config = dict(
    n_layer=14,
    n_kv_head=1,
    activation='swiglu',
    attn_scale=0.125,
    init_std_o=0.0222,
    init_std_down=0.0,
    lr_head=0.00513,
    decay_shape='pow',
)
MLP neurons of a small language model. Each row is named by its layer, matrix (gate and up: input weights; down: output weights) and neuron, and shows model dimensions 160-255. Each number is 128 + 24 x the weight over its row's rms, rounded and kept within 0 to 255. Numbers have three digits each. A neuron's up and down rows have the sign that makes its largest values positive.
Before each neuron's rows, "fires in" lists the words (lower case) most often at its 100 highest values on Wikipedia text that the model never trained on.

fires in: "for", "of", "per", "as", "a", "allow"
L10.gate633:116124135142102118144123075148112162116159111108096157127129102122130125131160164167111117160119119109127126141125103101138158124157120128107093135128142131134127170164161131127150100113138118122137155085130170133144177132107079087124122139147100140141169130143142104128125141140136143136
L10.up633:136127109137137146169160109071170115095097133106099133142116121135104141162109133154133107156148085153128126161118136129115116105130110137169111175122118138103128120104104104137120114072157115152135097111162162108105137088170119104150125113149169159149145139175144091135132142135106091112
L10.down633:149105117130141146119139164162125144136126117107083138127176157105129109119165151063129131088155125140157099112124137145140127134117151127090134169130151129171095154125109118096082132130105131149150154113164105117159137117071172107142150146172120099082113159136099149129174067128157111136

fires in: "an", "born", "from", "based", "living"
L10.gate704:087143139075153118121149136149111145139124149154109127128108149152164118154115123153138129169095084087101110097182132146134141135132093117148119101116122102121158137118118170148143141112124123158155132127129115126145152102128103125149090193131159123148139113125122156167103149137094120136
L10.up704:167120092141107097126142086123082106147104127138121137137126093135126122107143131162151130099141098152110169145134113138131141145118147152139139133166138125124171099137112124136165133131104130173161121124106104159093124150132136097189145131157134119133138148104135121113108149091095144154
L10.down704:159130175137180152148125137108125117108124146113140117175129130147138120106133104142155146138100113195142143137149079150182139110124063108143121121155125142144093156146171112111106165117152181147166154121104127106140136134144125127065130139139135139147090104146151144135175101097152178127

fires in: "of", "as", "than", "called", "with", "into"
L8.gate181:145143126120071107139092130110128107068107123168137057132164118140119091120123159146156125135148134160132108123119089130136129130154104138120084122167134120114091118136112111137115128168177170136120111111063128120140104123135122097160108088165137170166156098102120137132118102128137152128
L8.up181:143132126116118108163121119109140156119158138121100111113129101106137150131116152164097138146098078085138155120092102157143156098114142171119171125099147154124101169144152137140078141134141162102096118100099144135187135178112141126101118148137129102132127094109166143150137100120158128162
L8.down181:116102091119142092150108106119145137152090164170073116092104084138118158113131107166152143094157135144143147096144115108133136130135099100124122111130156147162160144107148109144122133126124136133161124113119117109169144126154108143154100099157123126120213101152146123151124156128137165109

fires in: "first", "only", "highest", "largest", "last"
L5.gate297:147144164135108121120164149105135176106126111125116106139159150100149134147139110156138151150134139120096129113140123113087158158148161130134132095154104123136095092101093102115109115124140148139124093110170134142102112090151127152140157147173135101136135122169165138092149114113104109140
L5.up297:152136122112115129120151121157127135141133162106111129141120123139156126127197115112184120145162098159157069109109106128183122151126145162145152132087107096111102100097102160108140120118158161169139130121146168077158137151105140187106138127106102097102124152108145101148144142170115136130
L5.down297:153099091074130133110129106084109124124164109126110151164129128129134078158139152137142123171140149153104116107094083128141162146152162132141149152175119091137127155126132090092149106112153142104152128125126138144131146134101130168145136097138154142136145151081126117132168158122146164167

fires in: "of", "and", "among", "as", "many", "with"
L6.gate620:128128116104096075158113137116079123124134126142103085102182122110146073131154136117151140098124106133116099123169104140140108127121124097153110157122127139131119150139113122127103109196164180123124116062122114083149147111116091150094105118116109148150136140121180138133164192131170136116
L6.up620:142123093142126120108135101124147177130161134123100121104131143132114116135089118113148150087097143095132100133126121110119136114141111156129146122145179141128138147098117151182113125116134123116094135095124141150087140097166095124139080131123121135121106156084116148129147080137131115128
L6.down620:143156122101132113122151135145155108127177116158081145176127106097109127174145154166124115119095160140114104110164122173106112115143096105087143133164131145125128092139155124101102128090143155163124124150147161122125078085097147159126142124124120120122086114165112141139139170138126129161

fires in: "to", "not", "can", "t", "he"
L10.gate431:185125116147086102119118114111076132109141127158126143111054153114145091142145108103067127118143087108101173094148116122132113152144121111113095161123155146123104165158115103145128150112143150093142139148135173129111117110131132124128149115114117071097130158117115096097098136164094141104
L10.up431:164104160126082154117152120122138102149131120140119070109139127141133133096151127163124121113140133120078119116085130145115100114080098102139101128113122160083118156156128156141135129126112094126095121121075186110119091099137108134080169124128125120091166124104135134099138141133106119110
L10.down431:135098125139114125161087114157123097140084153134155107107095152138127135140130117048096070168146148124136118182116103104131071126153142124190135101118146119117158130130134103150104171156142131064114136141131115136135160139148091123139111112154160115154163126104121102131140090116153109157

fires in: "a", "first", "embassy"
L8.gate685:125112114138102115105131115115101137115123121110067067140156130122147119157151104092095169163143169124118124148140126203102120117112163085108098137140171120111134127113136175124112125142129104119134103128159112129160104150115133130112146144108127134130147149124139083123102166114137140194
L8.up685:139152116115146093085119168119163103161091117084112141123131116141116143149139113064134119134132151126177179114123163134086129142131142139157160153189116127140119115136108131123117115090108109155116114148163134161106119139124167147153123123173106130156122127108113081156165143092108091168
L8.down685:119122159164134127129090133151130135156144138131129112138109161164092184140118130117105091103150164122088127132116112116106156113126102136140192130180153111107124122142142085144138103108165128177102168140188103156097146169123090138107158085162113140149091159107090128149157142141126096118

fires in: "of", "series", "in", "and", "lucky"
L6.gate88:083118128105165138127171107148118128164161123136126115138126169136090149116071113132130112151131122107094135109116106151130158121109170098155120131115111130130132178071154104163152101135095143157085126108100157097111134115145142161106100124111080139121101121108155123139129131120079086161
L6.up88:079144114160079094092113137148072129139154120111118135158094132168134104094101155148084120106128136114115132151112088143088163139138120122198115093103162120157120145180141172084162146162126104162128146136141157127137083142158145079142146089176111152128067082128130125109144130171129104077
L6.down88:155126156086145139174115146138098111085118133136101140147121139169137104123090105138124087102129172106125133162132142144158143111128159117097136121119115148084121153126190118122110137132136139138103141147145139134100109131106159116144094152108108111154102133120157140094147120129090128117

fires in: "an", "was", "is"
L11.gate36:151177128108128114123140137137137082107061092105119121098067127097145099118133113136104119094102092129117148149168114164087147141074142148130122091131131089128155145083168182163107141138124162139140147111147157127144096088120137113136138149112116131132088121103168142175146108086106107127
L11.up36:138156119088115129137135102088118124128124138161120122097111141114141124131141183159104082086134112143123145147158077145123112140129118153121097088144116090121143148071108143127130101138121178118171108135097093148152146115114094123091135120138090083134113178154138144120149107152098139174
L11.down36:110119143091134175116099131121081107152135177124195139143095101133150143099200142132109135099129124139117125153188086155173121124111104145160190150119147119111145159150102150126111145096108151095148081103129149124139152166112146149140147125114128101152119112142122113117108089104159151148

fires in: "can", "to", "that", "may", "also", "later"
L8.gate36:122164153143145123119107144139124169139179127137129121116144114176116123134121139109157137103123117101080133108108150151138094136142120182104147114120092148124132169140099111148140130129131147073145127083120185099149085154089125126133147124100113151173142140121110080146107138132121128113
L8.up36:121129191100142137150168142136145119119122114102139110146165125152170136161159095094131171114121153132112152155162101170123101165130108127136131115133149133131139148130107168147115150158100125125143155096176174105170085146112158168131124154108078117180132145143117109121100153164135114112
L8.down36:102097102134147124133168071143139080120113153143187102133146145112134133117107097102103112117156138133157099138173134069115066110129165088108112110125107118139150114102118183126142147142119123132103129125133154128132074127117125116068128148103144138151115136090184131145132150127126163117

fires in: "of", "following", "g", "most"
L6.gate115:084125153114149117156173136149138126161174149105125034151142106090133104121117119123107167130119181124116096080138131149112139136143177124083141118064098111137104133149134139146112144145122144135129136105155081109159141140126128161107135136092097100112124122155138142161079121096141118107
L6.up115:092149111146119094099115149177117130148130125122135155085133113096149093166110074117161140147144132112054118111178099104105166131127102143152167148134088159120114150121127128127153134137163117138104121126127118183166117120117066159133147131146119149180103077148165102124193128119148133131
L6.down115:105126184147093162112117089144092109125134143128135121123095129129156109150152154130112110159123112111074120145122073152131113114143107094105126125122185137114152133125098161150161115121153103130144152152129139097146115130085108117150113135135108122110121162127149125117093120227142132138

fires in: "of", "and", "which"
L5.gate349:134114132149127155134110106150072124141106154145082128093135141104098116118110107135130169086086120066101093131116145118112165115129184147140143167142118135173112182139111127114141070109149118133132110148092107118146102113107099151151161115144118133113081176132140108117160144145131101143
L5.up349:131180138123141108135135113114130150129131108150140132124172130142128100125129147107101085084111101080158113148137081114135101143133125078143123110118095172121131126118134139137159124123130159132139106093161123100085097140108125133135141112154146139120077115126159099113153134146130130105
L5.down349:099116088113145141140133156124140119156135195117102153131137122119107105110104137163154099153102140128129121092136125146099139086118163090107128140098165120128169147134144110145120145093164181149166117153175127113132185128116110154120147074115127124143160109131127133124094132140146136135

fires in: "such", "known", "far", "also", "often", "sometimes"
L4.gate256:164125132163125142135140129116163158100135138146124120122137164093153095102137141151120115135150138137118114110080092156127152153117145139109111126154148129141148109149156158132123123095162091100124093105132152115132102129049102114106129142091098138116152144135105125117107117110107147144
L4.up256:134173142114092138125137160164134129158186107115131153130127093114128142145093139132098110133104139103094125125118099164141132156111150112125163093131167113091127160087123134138099126110119137129108118120076125119133152151084138136104063114103127105153139139136111119146170122088167187106
L4.down256:117132115126129130116109108139128139178095189074152125120124108164139120120103139100092154137103106130142142139085122117119120128154160133123120121131137114113088131132150142141135086160165128106112116104107147130168107147110100150158186160144156113125094124124134144155151206126109160128

fires in: "had", "having", "has", "have"
L5.gate235:112138146144083073124141141131141137091135120139093097118112153138111114147119115133094139138125126114148114118148119149118116122125108155136118136128108167117163182137108146142100086133141136110119070119114155119145168107114120150095146100125130180149170144107165124134124130112085157132
L5.up235:114164168111119141081146170117127087152149136150123085113154124124121121143141107133134115094179088105177103155149133132153126124131088178145103140179128140139121161123057167145103092092125145149117132095127159130128132078121139143102105128159126140112186139113163117115128119100118159154
L5.down235:137129106074122111131166141131110076154120167102086102122139136099120114140118106153159125113122115138119158107150116144137094144136147137134139134176136130129116133065091132141075106110107112104088119124110147161153127115162162096114104118155129120105140105140120173102144103099134123148

fires in: "to", "had", "not", "would", "never", "t"
L10.gate25:157103121152121133147132113117073120173144108127114111115165157153102144182138164157110124117100136115106119174160097126112145133120112130094127131077116133144124141118122124126137088132127132135121136080164173119146121110164111142161160178102125147125088158107146155161179155163097135140
L10.up25:145097134118130137163120136112143156078148122085130106144144158117140145144075127096087106123138141095125105118144137126107117139107102137123109140140129122125086131118102092088154149165138105116065113136143131159147178104175110126139126135143179117101114137138171145086115139131142152123
L10.down25:132155143115135160099163110094138119145104102127138118101101124124090123177124124159120078102153158131103159123135142117089149127137130125082103136097120154147137139148104097101146178157090085150121186138123138118125112123162146129121120124146171140120147125124162120102157120150092129145

fires in: "in", "of", "reinbek"
L6.gate224:093134142100127107121140145162130152167115126156117095118135134117126095169098135125145117133106145099081124089127145126115149112136141097123124133116105131124074153106132120110158131137144126096113119166107121108143157091145126123140095081145140119099115108098144149183134151173129098129
L6.up224:087114128128091135175141111136165121106153160132125113134094125121097096127126118076087124123112101101145148124145137064119125145128141098138124126153121107152151097129143133150140130123130087107105151161109146108140145082147120135104149096136143108115116150128121140154081129170106129138
L6.down224:121132101131090138158151144124166089120154166123206161134103166142115090152130084103116127098125122141166119167122138088133096167125090114129118169125154138158111158145117136155137099099099154092143198152127112131103131130150130159120146130143097138164131121118162137090129123139123132158

fires in: "in", "with", "at", "by", "on", "as"
L2.gate665:089107144105121139129139159102128167133127095131126124137148169117162127115150144125130152134098082149121134157120129158131147135129152112122134127126155127156131109139148144076096069123131107104140085133146129062103130142154128066140116145103140130108104136171089135105108131098143093142
L2.up665:098089114091108148142142108126144111148134155105096136115098138104141095152106102144107133132139099137094136173114125127157142131147162117152121143124114157140167142137157136127126078173143181150116117130159099112137160100129099149102135152153147170106083118114129171085126166156124105102
L2.down665:145115159107118150147136155132110160161130094132102135127144144140157109135149150118104133101149147116120129080135107167076125166151121118139130120132086075098124169124131137133151117102121155118134112106105081078102112147197103135102123188116148144128103164113089199130184136133113120110

fires in: "to", "of", "for", "in", "despite"
L5.gate559:143139138143136129140133117094089129151146124123083105143145133113165160139129105138084156126137129138112133166139156147123094102139153089159134135133143129114159123092095133172100093184178157102123111096126167131138164083151172106144079120120084102122121077145118075147121116142113109122
L5.up559:062108133134119105125172092154149135093173139127097141106066108093153092110145164108105147115158117164100115132184132140119112124116117164122092144129155128137169093131150158148142147160167061110103127133130165163114141118156135166130135107131146098117156160147104084183065088123117126111
L5.down559:139150125138118132142145109131127098180101128111085103104131149098091145130098116112139143126163090132108109163182130112159096161132153134163130136148157146140112137102108131171171101172135146086110147163133132136130115117132132104106088115151122101166106102149114123096165087159149103114

fires in: "of", "in", "a"
L6.gate55:111101131150116104148101116136144110074141080140072124081156146140130125120062142169122151117132088113095091133149142133137122124167105129126075158118191141104145139133124124126134117138151129093123101105112122151157106144138067133165158144119127189150119139130137073134129136142158112098
L6.up55:134123126135141147124115130124133149119073152103127131129156138163110130129178173107112143101109139148129101183107165136117067132136116130149124139138088122154090142146104118155108139112164085157103155126136134141113146119126109111167160095152141108109150147104138123179116116152113144132
L6.down55:111149114125133141120164150127120103127120122109101082148136144144146125172137158113102175123115146098130093150108136114104087116120111132127135161144084131128083141143151121135150123116150157153129163095147120107179128113155075135188103120128131087100163169104106122125125098145115114130

fires in: "the", "early", "that", "end", "late", "a"
L10.gate345:089137123116122132109139123147128113121146130139120101119109172133148115163127094121122135086125133117127124175159098146124140155106129159118126120124118119141134093111147111101180103141128096105146136126109138123127118107118074153136114091123141124154180158105142136128123110124104142122
L10.up345:097155161139120096156165087133084154109100152114126160137121156153127140090132109181080123137134139132119109140158115115172143171157143122115127141111120142151087199163113124150156148126112182109094123157145160099113129095101108134127154127153130089139131128080090110140136125105121177107
L10.down345:148130111122092122103143121112128144116081097125125158111129134102123101175151093140097125109168147119117131132133137150075129138115115117096126124144113126126129163113114101104113147150151088133129126117138159138139099118101121151123157124139111132164129138115151155069114094174110114139

fires in: "not", "to", "who", "t", "that"
L6.gate98:116127180137135114157189147154138126136156114154104166084164136159161130164147110075149175162145135113161114122175127128140130134146140119107135105149131153113113159099101126145116141176104142148129130112126174107126147121103126118111121107094138152165130133122146109199139197131115110103
L6.up98:088093148128124114116136143145094127123168137103132125106165145133152116167095136133130109134127103122143155129139133176112122177116179155113180143153125151139164137074127121128116147114131165108122151097175142131153134132116111099161161097123099105212144150146137140168168128089132121121
L6.down98:121084134129148123110130083147128164123125115151155114102170115115132139131097114106074145100130109132155123165124147122152086144130112119129134148153127120132134124092136113150098157109110135107102134112123129141144136083103119159107119119128102084150123135106163131149179117099139138133

fires in: "who", "which", "first", "then", "far", "eventually"
L8.gate631:073150122149128142100100119166119138142140096116102107117147123123073113135112149123124160161096151138112121128142092134099141095131197106135103109150120130102143127122121156103139139137111155136100088098155160091149096163123074148107162134175137132115126154122120164080122101077115105097
L8.up631:142178177085136130128091155146159164136138120176149155156136151143130133170126147140128148134130157103154119107145126156126127122106136151130140115128111143111171102115168090078132115167106125122108132171097162144141113129123146141093143158124159114141159122157137153142149167132102112054
L8.down631:106115123153170126049125117090115109162114108092134065144125144134134115110147107127139132131140093166152138166129121133122091100133148153142122072149083140134165118121106111120130124081100120152113114121110139121116117111140119148099079127156143125190102105156120132146179070097153129129

fires in: "the", "a", "with", "just", "only"
L8.gate770:099112165104136075130124098111090132162178116126103127151133134119172098130073135172111170119131167119115125164124126163118185134116145102145121105121119140153140135104162156148128101104127132119134147112124110103153143122102069097130106147124121138104126151105158117095168113141163106143
L8.up770:101132147124164114109102154108104122129138111094144115111144151088129096065105129134092128104154137127130162131113107118107136150149122116105074149123112154073178140125118170096148131121100164119122116122134088146082140141120116141098131177131106104145134121089134117153140115132098157082
L8.down770:157140072135113126153142135118126110104153118145073141138122174120054104136125111137118111107097150116121126136102131102094131146106102132110140142143116120142115147111122102141138082101146120102130119143135116134169123153080097101120125114141091108079184164124143131118114155081118170153

fires in: "the", "i", "that", "to", "no", "not"
L11.gate243:116101108100108108169145138138123139144126147178119136091137121086176130153103114155094166155123170143140152141124138127123155136100129144144131144139126105140162122155121113107153132129102102096109129095127153135144100114098103118117083151120165161114140139127170105175159100145147125132
L11.up243:126147131116118129133148132126135178107106129128113083153132180153131116155130107150159107109159168129153106154117119118101094131111115127088110122134123130123178126095119156161126133113128162123153122143130115157116156092105150112105165154118100108120137155161128156091151147141122146120
L11.down243:110100071127141152138106121143118127162139064142144100132097147099123134097118154112116135152147145133150114134138137107146108117096127140124141157091118118110067097172124118115121153124190073114127109133141149117156122130150081148119154123100189121115105137141142113160117133105111109134

fires in: "the", "place", "an", "remained", "died", "assumed"
L8.gate456:143139138138131093127170107148131114137142122093123116120085127119126085120165102129132183132095141085114092119117100112102148147148101063117131149149146104111159131156143096100113145139144110106125136173098108144143098114126130103146141157133154116126127155143089119126132146127124110137
L8.up456:171164126119143113115129110115089083172115132112124124129153101126133118095149135115098109127137094134131131145134121107128142135128096117096136078130080108085137109119105118142092167122150134165136177122146113135061112151121163125109119106132127061112111165119121133107114144168110105161
L8.down456:142108127103151188101130131085142159141098133100132117140124157139171123141120064170124134155139118177154130109127133103168135167134127149129117133075142179109165136116154157158133136180110103122077172146117101099119107127117144144138111114135107135158087129111167135134184102155110152151

fires in: "as", "became", "first", "most", "only", "tools"
L10.gate733:117123166127120106121130113163128127120163099097132115133147150142192161155126108187143120152125129133172123122114117161093130140142131134114155105099106126075127139098102095101095125143149103141091097099093116130146130106128113117096116135114112140121116132075180146128100158133137137119
L10.up733:116114126123135141134160162126096108133162120085149114165097150111175123130112057155110152167117082099153076116129141133106140150129142144116130131124150118105093101139096129097083121075117144138090121117102093170125133117129148136100134174119108123076139145117193185119110129118148152128
L10.down733:132129138148118152119120122108117131083130181136152111144120130094090154169116118105122155134092143165092140146112115118190122156115133099153121125166090089126102171146098123131117081091146105125099143112202092158110110145112163088133115135140112157133144136155110103086118156142179157120

fires in: "to", "not", "would", "may"
L10.gate807:128114140095160148132134140086139183149103142163127153153208130119124107133171140161137160102144109093124103095139112087121100125146128143115122119115114140128098121115133143090167091121110124122141150069143113144136138111100117130118107156093127113080089126115133119136107094149132116129
L10.up807:143118134192162121098113083156118121129124142146152164128129147178155127110120118110118186136152139101111118150085122139172107118138082152080144114120131113146161132138113112193127132118145129079124133095112174145134104082113094129163114107134136160130127184116174143145135152101123161112
L10.down807:143157134147137182133153162150124148157127140135145089149120130111117128187141159153110099095133162141130096122135119128104131147135117101112134173132093130088113095123106125099096122110167136102122145100128131147163167111121122142104128139093121099105139173088151147097138123124079078084

fires in: "with", "in"
L5.gate723:121112158134104143156126120116103121138123124115109164120100146115126121109106105114120148096088122104103114152140114135137156106134150162120117116158113126146149110145135184149135102175158141095130129173137177092172151117108096124159130114077102131131158094127110101106148113095146179111
L5.up723:090144114167121137175162109095128122175144113129083106103122097132111116082121103106090159115145089127116104133131100186151146137119118126101137121142117109108127147106091160128107127151164111160104076158115181101140136080166115118097130125122209081096132100149122106113132150160141112104
L5.down723:134130150088135148138146152080102120152132113117069103084148128131109100127137117128132103111132115150086127138162111155150140166131150169176177142153146107193178141127128159134131146138150133127145098086128109107148139069124127138153157164120130138099096137108138154126135098104108151095

fires in: "a", "by", "from", "and", "notably"
L8.gate619:130099132146156092133091107085141093077128128174082123103173133116146089149140131108101091160125133124112125113081078144161134106117156118124100165179130139131166152109121165121126116107131135120101074104143107097138101153108106166136129085156138130152141130140121159102104145130154127161
L8.up619:128128124111121134128121084154128093131117083172119103116141140132109128153143121094124087110108131120140127111175155157129144092092167104101145141161137135143133068126143139130138114107102177131084166096120129087155121154108112165113107132132150133094061109139138163104157094138170134129
L8.down619:110167143108113102179121176142134125171103117129153131160108119124152104108149125124134126149127104082126108079079126117131187112191117133125143130161135069138137128140165079089146154155123145129183106111146126125105144126125115160183131155150140087112116111160140145155119153127084142175

fires in: "as", "than"
L11.gate386:125121119066125086126111133147139115089146135105092115099158147096070100154116177096169162126153136131146143107141128155149110102110105102143109174099153111129147095137128171094122094143125123094121077049130129112143129118128124149103124145157107155132121167099127148156143149125186113126
L11.up386:111137132152141151166193103116127159144100105099150135125099092141118108057119119135081082115120130099112159171143127133148115105102108122131153085078085135157163125088110135097120134116133142149127134115137118091143109141081082138117114118118161100130154064095127130149155124118146174085
L11.down386:162202109143169103141155121100131126155090147130155146105121132115118114099155099157099163091136160115129127135135133116118123108145144116101174078128105124132127117140100113104095105096095139147141072111143135108139104159140111127147124121150108083130129116151097134113096123107141122159

fires in: "not", "to", "t"
L8.gate67:160073112109118137110121111161110155085119139134104080123135152104162090166118148140126118103134130168140131133137095134132165128116112164083141161118162131152128126098115152107097143133126150118140132085080150119131127148090128168155139135139170126134126125108163129099131074142121195144
L8.up67:116101115088056112149086119140115165061115121112120131087130152135129080124151105124094124098133136138152144105147114170123121141134103116130148161148112126098122130148095123131158152137122122141152093129122120103155136132136107154124158146099141169164120125104119108173093134145110108116
L8.down67:122114141131125139096135111159146146132098130126111115163147137114164143136113132124102163146154154120120143126081137110144115141130082139070090117110123137102108105098117108108122131162091134118129156135166127122088130137087177145111166127134109142116087141144115149095150079135135171148

fires in: "has", "had", "under", "what", "never"
L10.gate155:183126121120140137155163087135159171132134116136107131165139150102160118173140087144137135137098156121157085120122079144115127135123177093129087129130148133173149136107142121154101140098156104148131062093130130106175160129152102133148152125117144157115155149130121118136170108103141112130
L10.up155:112140176081097119108129108131129071140182131147132172095150111065138127111167150131125165123140152150150154157112126125142125125124112121122116107134152119117121083119126152114104127100113159167142101100155113159132121127086098131117149141148126120107168097098151127121130053143132133164
L10.down155:122149107093137107140111135134114112128200127095136181147113115116130121148135176126140128113108159128113157127131148087164134166127169133133109166186127099127107095148111145111124120139117100142146145141135129149118134120115140158186129124146135151106136126103104090149170122196113126151

fires in: "to", "t", "what"
L6.gate690:094146123143104100136119068149126136063145142097095105111131115113151127177147138055140142152124112121144106102170120124143129142129120140141157138145115138102089147115115127101150147163162146122099124099152135131136125145093117155125109136131085128155129096129144124149106131164136120149
L6.up690:133152140129140112098171153166130151170142132138140147156142165181118106154091125130127128107124130113132155132136149162127112128107078154139150142151097124137143161103135161128086137147100168106160055131104116077129121140130119099136149101113184103104161142090143091123155116173160160096
L6.down690:112125124161127141146136118180134135085130106140103130101168115153139097059094140147112140108164119129094135159148121144147120113089122124137124128153120126131064158100124144098161118133106168132110153142135117149108112115129150108101097136185142119124073130116108116153129103113110133137

fires in: "the", "his", "a", "by", "bacteriologist"
L10.gate477:138124118130115143122130093114181112119183174118115129123136161139094142165152120078149094099142147116153109122148139132143114121157096155140159082160179101161117125144144114085128109146102141168100165123136086104145086178127165125136121153116121110111145150092118133089103113163128127101
L10.up477:135125106154118106107128129110111097142151120170098154108138136133087145131109105112122142155102172117125129109112195118185135114179088134135137152119101101148121127137157139098139110081137084178104145133175137130121130153132126105120123143116151144149152130124110080104114080063126136133
L10.down477:118142153103137169149129144157120108128122171130062085137168113151163080164143150175121138097143093092099106120153103146077129099134132138128182160114120087124145126114166114150112138120123154152176071091099160136132122127179160152165142126117117114123136162156138157157170135118097114132

fires in: "not", "may", "t", "to"
L2.gate155:090117147132141152113170145108150174099145070088097114091139144136160137161122137137105138080135110166122111131101097124114120133128128134130073173115124113102153131119137130150119110135117139123125129115142118132108127118114116149087129115126107132127129149115113095173145168114140132147
L2.up155:134128095175130088126112134110150133101112146148179152115121133165160143128160116105163124099156110134148125121132140089140097131121098124094135130176134140140120155132094125094135142126106137118141129148140138083070059166128117127138149085130117125159167098151126122162090163111108128143
L2.down155:122104161115131127096101164119116149092116117123130117116118098138115125099116126173133108071197155161148142108102101109181090138168123088133133152118097145144133190117124159121114136129140134119131117108134148131087147113142107137115141103095102126140111180093133160179119128122123098130

fires in: "the", "are", "a", "an"
L8.gate381:085105125128112092138146152121118130147106116110100136117115151129164123092113115122112126132117120129114100139141130191110154131129120094128131118141106107077153110123141103140139131142164090091140165086134113148132173093138065130106113121132099167122103130109104116141095150134133165146
L8.up381:123120150090154148128126171115110131131128125158126153119140132166160134128112142123119083147161121120138112105136139133134146129122136136167152122123181138145118097078113148122158147108132091166184155128178126140081122126168117116126123123161098148150122139120173124107168151148139176154
L8.down381:154181065152116116172127154083128127113151125134069113112090120139097123133164121112185120120095133123154137124120123140108108178090108090110127119165113120152101131080098158118152111101133124128132136130154128130116111162102190152145118138142159112090132115166114144134136100116132122130

fires in: "both", "such", "some", "either", "so", "most"
L10.gate295:182135144121092116089106152119145130151157098123114087117160114148134117104106123113156124149137135121141184139116152125108133168120101161096132141109103114125120162091154122115123129130099136151117145121161082114121085100102134120155071102169136159193085126124173157139125129120168149137
L10.up295:148108132157159101107169138154186145137097150129144067161140132203172115100103139135159154114145164107119082129165107135126153172114104148142088102105121080125096120128139145145142117167119123132105121175132127083117097076111122141110134119096139135085126145126147128148094094102155158107
L10.down295:147138143080098124090134140154135142135084137130147134154102119104075133116172130114184123109164134182107116118125131175203116089102134108166138151166146119115111145134141168107129079103120114125071080093172120167138193124120094153084141115154098143128085149108176143108156129128115140162

fires in: "the", "candidate", "a"
L10.gate574:113118141157172124100107100119142108123111129110133142144099130174073135142141122136135118127097151115112132123132073117129148129082117176120129112126139081132171141140150117138134121110115094133150107115090151133137123126152108125119054089144156134134155157156149130132108150124128114115
L10.up574:189183096085182098174111121113150068097124133129165139132114148115137147140121122091101093126110121095150118119098110132115133146137124103131146098137101146128146104100104060142115087124131120146144151151160129132127072150103166128143133114110150094133141180168162138091151155145123129107
L10.down574:132109110048088117133140141110112109102162157101109139144144152146165130169147134135145127133141118134139094103161136162159111159115168110152148136172136170147104112105088122145140123137152144145092151131171109129123134082129142137126131146139105140132101125159112149098126132143154100145

fires in: "a"
L10.gate232:131134135117118102108091114136149126090163106119094123108116166126100061136132141134114084114152120116125116109110125123135121113100159135133103136135120144175161151102122121135163152106107109148113064128155113106129112098206075136159131140158136118131150148104159127111106152094103127132
L10.up232:145145127141099091205103135073132149128165125149128174142103154155130117142134109141096160120134116116087127128131159146097087152101154124138122105120102127154097153139113129162118118126122149149113110135124120125126125127148135105153183122156123123149171146130145136123135120156146181128
L10.down232:069104109107111111115133119105090088131130186128156109119123172120108096171145098116123133140141142143137120103132152160094107130087149102147095150140146143167126145157123101137144116121123151145116107106129124105111124123125107114153139144112118118094132171147139115095101130079095148130

fires in: "which", "who", "temporary"
L4.gate768:139128146120109161109170108107128146084145094158090090140177114107128128109164138077108166127128172137125067110136124144149136142107107106110145125144109162137126130146093154058146093150085101095129091105138123111137145137095094085119117134105139134126127142115123113105095136118105140129
L4.up768:104163152158148119129117126138147137119123119154090127125147120118143152142168174139127145103110123065070129109117114161199111141153166094101096133107140132093146113083113117109123125139129152165187116093093136113122118183095135081138132151157155108148146160110132144140140143144154097137
L4.down768:159157139098156118152127141112126128134136101085145118118129110156125112136114118158111157156111111166107145131114083165143152141129118092111142111106130109137155105105123113090154124133072149135117100136125150110103127164167166165130139130106086139147141106143119118139131105111133153077